Part of a small language model's weights.
Size: 12 layers, 4 heads of 64 (1 for keys and values), MLP 704 SwiGLU, vocabulary 8192.
Training: a variant of Adam for these matrices, 256M tokens.
MLP neurons of a small language model. Each row is named by its layer, matrix (gate and up: input weights) and neuron, and shows model dimensions 0-95. Each number is 128 + 24 x the weight over its row's rms, rounded and kept within 0 to 255. Numbers have three digits each. A neuron's up and down rows have the sign that makes its largest values positive.
After each neuron's rows, "fires after" lists the tokens most often just before its 100 highest values on Wikipedia text that the model never trained on.

L4.gate631:127143111126119158149077145118100165165103157095157107107165102188130144120140141171131116107130147100106174142150132072164107123147118149111106173105110101115154100131139111156159077119109096133151115140120123131113139103122102165115109115139123145117127130140157123116119118140135129139
L4.up631:116126102117126076139113114113148128156110150096181143068145173129151119117136130188151153128118084146146141172121178081171149160096151173143141180161097118127158090119148158129168076141131125125158146142167136116154150158156086099120151144127099136136132159116133147104146168155121136119
fires after: " |", "|"

L7.gate295:120154131141118133153139175117131123126160172160157104122094119110110115111144151169127117080119172141116130147150099122116148147115068090117139137115144113145137105111141137114134160070118187113127101089142106121156111115145129162144155178131109113119147109153147155131121121146127144130
L7.up295:132146104109147095126118112142127129173133133141131126128092095123121130133133154175117150135108146150126138096137151165135122160205138123151103118088148117117165145132121117115151115085106150076116163116124107114105127095144094133158116108147144085099136110113110113081108143125098113093
fires after: "\n", ",", "."

L5.gate398:135130137117118166144122105115106110082135163118094170124094091163122124130148141127090133146103095130157124070104140128161101154127143087106146107102109107109110103119097118068113077172130138123152112148139150148148107114126149111156125132135115160129102179131097139108080104139103174152
L5.up398:130150148141156169144130131150114128143152121134117128148126103148153140125120118142150102106112125126139102113149107077129105116088146094139167122162105112094130108111108081121174124133133145089141135105145141148106089122117151083132124132062138162082110130152084171150177132123103116125
fires after: "-", "–", "=", "c", " (", "."

L5.gate356:081110118071143145112099117120153123101156150126138118149144148107152107133166159125114103145122157115142135120145107136155119108152103107138116150122161106158114132110142132100108134127140130122125064123128097142215144114137138135154094164087135110144124119117088151117165108095121174132
L5.up356:154145131145165128126135145154152140168138111084133104150143140105158114139128146106108123168165123100098111141134150157147102162173157137127091140114129140083176119114062081126114133123139166116113172136116164136095139104132114147144161090144124110112132171120116139087157120103098095139
fires after: ",", " and", ";"

L5.gate473:116127132099147124141114117176164110095097101134091147172132121130167134108140087146110120117116143103148109120142164100179110156155143133125123144134119114100131135139104115101179155124117133091169105129128146115167093132157123135139121108129158073155161076179120105212115167161147118123
L5.up473:135115145142121104142149160148146074146156122117084155166141109139152126146103090150121151126111123125133105110119157112101135093112101102094140120134165104131106142118143102124134119154108120150123113153106134133156131174125137142133155179066153124086145167137138134099126103117110128141
fires after: " the", " to", "The", " The"

L5.gate195:128146149110126124142094135131142113153104117089135105058186126135110122079159125143141102146141142144106132148105138142153076145120123140103151125103147168082107113149129145116130109105112107122112156132136137091109157114147170128139125144099130176103105188121161177092117118134112082111
L5.up195:148120138139132121138101139137140133140093122117158142104109139143133103201129149101110089133133097149192140146135123123101135102123119085182135157123126109150111165112112134139093092133109131183171152166132117124138125118122130143103101117121115118128116153129130125135153093155182151108
fires after: " |", "–", " +", " 0", " −", " 2"

L3.gate275:124129116111100130126099144143161155120147130148142173124110114130133136143159111165127104114111137145136164091136138100124120192130078091152154166127128135148182129143128134078137112097136158118134129116149091123152087098141131154181126163131126096119122137139169088099121125084118117128
L3.up275:163087137100110112145118120095117154108145109132115130139105124188124102159083109114137154136161102151135135119122163175136140122149117099155083110142093116137141087149106092155118111104142108150098133144093158126126100146124106149126112097105109151156113166133131111120130098132119113117
fires after: " in", "In", ".", " In", " Species"

L7.gate184:110169133132135154082123129142116107133146140134132119111144119151133113124174109192156079116157145178159092099106108144140105119117166124098132112111138138174152115154128145143091094119115116101108114123101157146129132113151148131117116080152126187098094183155129139137145067122115155115
L7.up184:085113123135143133097136178087150161170162091120118129116123152112106105119207130167095124122138145171148137118119132125123150139143177103155118153140135111145144162126178111133139169094135091106121164102090114140152082142145125071165142083114117130172114141157145122111190101143120110102
fires after: "|", " (", "-", " Released", " |", " Democratic"

L4.gate217:117115126131124130109076160142120123125146135119122141125168089055111137148117103120106145125095131148131121068115135128157152101170134118114116130125165139139095109096160100096093129106132127103171125144106142140153112145118128137114118170158162126074114149107104123141114149169122108132
L4.up217:078126134157133118076135140135067104162127206126138135120121156105141134111119091139169153086094119139124106161151131118123112158108138135153113142119118132107127118084148150139144101142140160133148139129128161109163122125121131139118117114119137128096141123081119149104145096163162137118
fires after: ",", ".", ":", " that"

L7.gate151:172145182176140152145127144114121144162095110134145165155137116160116102144122067164125116130167101094102148134099123137143076132171120153122149135150163097131143138136117122124119100141128118133145097127113128122157142083150132141122081099141130167135138126119135087141082127131117158155
L7.up151:165148119107139119116142117121103124120160171107116078113103115165148141134115129131121136128092132102143173120132146085132134129094166125118122137113105167167112137138151156146194110091087131078123137153134122110102160160147102167132119120110146112143137161116156119115121117125083158107
fires after: "|", "-"

L3.gate244:129166153165144165150080139110101115162131160131109135128112105159124142138144140145175101096132138105092155102151130092122121128121137117105135111100113124139099170111121124158108114121121142129093126114122134098166127103134147113113083132125151135087108144166106122082059099124161115083
L3.up244:155125131146134150090128103103094116123096138148119117137105148105146155104144191109137114124099130111132131110098097118169181116131126105132135073164156115131081124118133108154168069164148123170118130141119131103130086125129126096114109151122140144118128093162103079124135139122164117117
fires after: " the", " a"

L4.gate644:145125132115106128128151117140097168136101128157138103110114123187112107156196106150128118143128104160103141159162122129142097161136135094114130102075126129121122121111114121143122088150138123119154158099151125146171129133128148078106118112125107129163127122157127192137145151101143089120
L4.up644:125134157113168141157106143157111135149118147144176125157128188098187107117151172143156118098095094116121106151136098102127098124115119130125127115121108143151119113143156152141169086141124136169095138175112138123091154123121097126111111125121118144110169133118156123121102140127138115121
fires after: "\n\n", " was", " Gold", "=", "–", " Silver"

L4.gate337:117171097126177145108119109154151127101121167100143158147151111071095140150098094116170154120102134144151131142145101133166181123135155115121137153118136111136081105117100126108115152137165181155149089097095128121106133131154137126139092127128115158104128117142166110128098104155089079133
L4.up337:096145149125160134150147129148205165139168139150145119101138141136128119080101119096148107141118125113130122160189136100115141160162189113130124124139115152140092120151126096149160132147180128135106124116114129138114132147111147154152128117107118146173144144146124146134129132145077123114
fires after: ".", ",", "\n\n", " that", " and"

L5.gate0:128127163105165122118113139091110109126139139127115081154161085128150120112142140158113155135128145141120156125151117136133127181196142107119114121132154169120161151192139173123095120138121109119175122137196115134080170127136068095160154140123113142140131147132153189144120148139158145122
L5.up0:120098127176140101138114120140099143113100158055168116131132140124140119116153144101120119148128139115132129141127102118122132095139146152140144144089160109146129154146142156101166143145123165064143112122108108150137109155122139087109119154195113126106122105150139132127162137090104091130
fires after: ",", " ("

L7.gate266:160165177141112160127107143126131110108097143152158143126089127173115105151088099160115116140111097089153120143128144111143124153117121136109099092150158116112106172138086150141110097175129119100140090126111092103125121106150123178137098132134097133061098169148139103108118119177137127098
L7.up266:104124156153132131144110149149139133145092108172157111129115155098142154156140095106114100156125093080152133115100100149130133124131132120107118112145092142076164181111131140162159143094102134116138127148137142092118112147127182104169146103152134118114097157120141097075113135119147099114
fires after: " the", " The", "The", " inst", "it"

L7.gate554:122188119088120119125139085113103120121140162116103112123150139139104113129140125138167114121118136135145145102080132113126133158135127143128129134121110135119135121131087141133116130174169095151159195107176138107120111147150136112068114102128125122132100123117133152155137168114124156137
L7.up554:130132088125136140157159149122173144169103141132124165151156166114139116178141086118123123136122154137147154112162095122098137151131173103151132134100126176135133088128099131119138102123144102102203098123149165129128160147166139120112139148135162119107142112119130138135120089138136122144
fires after: ",", "–", " –", "born"

L5.gate308:132145129164098145136066160155160127145144106138150148151132111081109141155118103112131122115116116117136080151154143140152154122141137130135111131114163175148134120095138141155125118111144113075151133110090144170131149071136165166135115095157129123126137158160106126138117127116151092102
L5.up308:126142142094159156088145090086151099112087120144147131072115150160179108142126157119092105120098080146165104096148113101108107129124106162131143142119086137162175138104131128161130175152130150127106134147134149116143156118127125125087137092154086137100140102127107208141156111093120139130
fires after: ",", " well", " such", "."

L4.gate491:079147136105127111123085111109098112131132125140115125096122104136160118139141133090152084143101102148103125115146116141129139145137149075151127106123112148204167119134124116111094089127152117158148179126140158091180143109169121106142121117137148101148096156105152099105139154142116133127
L4.up491:138125164148125165125150142121154122101164113137092192059136136083102114113115139131135124142161176113127119160125144133114136152177182105124094081131129126119132146100164134123169103105105136089105140139120126137131138091146144133115116100126133122129130115134145112120146120134132123148
fires after: ".", " |", " −", "|", ";", ":"

L4.gate533:143123117134138116115151138161141124115143115141131129114208120182133149100194150112152127119113152126135127129132122104108127147153129144115124120081149105122140112100153073128122126097110127158149180138162096120077140123123088113116101153110187157152158100120111152192108125125160129118
L4.up533:097119088081136105136108075157146122158150140147142132149137136110162112131152088103126135069093135141174152151113166126117145129121144110151147124119112137163113083109135107175123100123122098163136119126138127135102151129116111161087157108077129124149112140128130125157121139141140099096
fires after: "–"

L4.gate371:113159103124175105146143128178143160155145127079139161142133136119123146153157141117123127134145165128132129112148103133123139122145140103119096122114189102104151138139103131147125149128098145122154125154087130127150152053158124175117087170115122144143135130120115162207099120162124139134
L4.up371:132152132118135108155160113124145151151156132132104136122131122129138157145140158167132118141143113098132113158128094159164126136138091092101104155136137135097153136179095097114122162138143121106138139131115143079157128115136132129157132183130160154149132115133139098154119176120124167098
fires after: "\n\n", " to", ",", " who", " and"

L5.gate430:118122117132120161109130145145114176129146138123153150131135107153118151146139123114122107163122140082165109104112088130135132141157125103150149100129113105123143136118135149141153141166106101105141102129100150139134153145169148110148101118167139154130134163152108162124136132134138112145
L5.up430:087140145137137148090094153144126130124131106117119161118098133163118121187139136190104119157142155138072145109155083083078079141103153105140121106110105112163123083146145096108157099158111134114136120139101143162159146149128143139152111126156149117090124088137128148125150144106151110129
fires after: ".", ",", ";", "|"

L5.gate538:159125123163141133112116118113141118106137127126122157127161134137134096110140075111096090090109152139135157141141146105154135123131113102123134194156134148144150127130146159111112121165127106172165123122146157049141096112130109094142131124113101134115125113158113159182152132164121161140
L5.up538:110122161145136153118112127155109126115130126154145123138111134168194112125163145130126096117112152103101103106136129123143131105153150122160173159132122130106129123111121135127105172169148091115141071136125133140144109153125117095115134146146128126110174114119157166133099130057152119122
fires after: "In", ",", " In", " August", " June"

L3.gate447:103129162140158109160126096143193085125156082109106124124121106129135102162169125114118143142094150143115161085098139116117092121123140115140148133081132120155104161120106140096143101175101120129142147132116108129175133123131134143103107161139068092128128130112128117162108099133106118099
L3.up447:114181142152104104150083123121152117144169091128085188133124114128112157151102105119124165114125166139098163099124161126137087082097177147134172124069167115110095139083134125105088157092125166148113121119146121098147164129146153171133085115115143078106132125082147134081147099118146149135
fires after: "–", " (", " in", " the", ",", "-"

L4.gate309:115133107086152127124130114106152119101170082124087137119059163159157175117157127146102133119127136119143119064098135148134139109101157131095130110113096106149167127117112150081163116126138122105143117175127148131129103154133091134133125093129126119079129108119115147128081112091138131150
L4.up309:120135132108110116150092110143138082114162111127128178105140115105100135110162101142111096140114133089133149149141152124103134110084091193124131141162138113104124141113133147085152093131115147160159114115137141101141155125134104179138157167091118100115100123140097139104112075099112132149
fires after: " the", "–", "-", " The"

L5.gate60:152162120131159132139128184102120164136073147103110131129156117155097118143100129146154122116164118138102090168121149128166119142105130162135183164147150093100149118112150145126149130089119144121181136129118117122103125060161118126101124151133102162154171114126123135167108121101131182120
L5.up60:151142153138139137137104142116091117125098151122115136157124131115155131164097117135138107143085086107115094149091100154164144107129144157155165138168132161167107155127149151158099123107168156133124130111094072126165141140150144133133107118116161168113116173118085115137121099120139149118
fires after: "|"

L8.gate316:106146142136125116074113112179120126095118124096134190143129108110117150120109071145112142093090160126125140120134127153137132086159161098124148157121165121135148156109051128165141149146131142156132123123109083107139154117151141125091095147090104173138122125119140097150125140147104091109
L8.up316:125134126103132131140119120184111108096119126122106161162174085125105134124085071126112117096158113102134145112148123102113135139122129152098138119139145142171121094132087101123138147156149167137126112153103138111137149135116103125131146185077140140135128122119132160116114127144119134145
fires after: "\n\n", ".", "=", "\n", ","

L5.gate667:084127115087138112141128103134147138148138167104122130090149162084141117104136165121122137128151105146168126106141075159158111130168112099126105119102142115122189130108122173106115179165109116162140112112125110076132137100136129097117149111126129140148115113097165101150171149140132169145
L5.up667:150123159167142136148108138170124145162109115126150174110149070122097096070099133112078145117142137164145134131114178087173123092128101102126134152098142091105117120120150135134164116095120116086112156137105099154107136096150131154143123130173108151151139194191075112104127096138095093097
fires after: " |", ":", ".", "\n\n"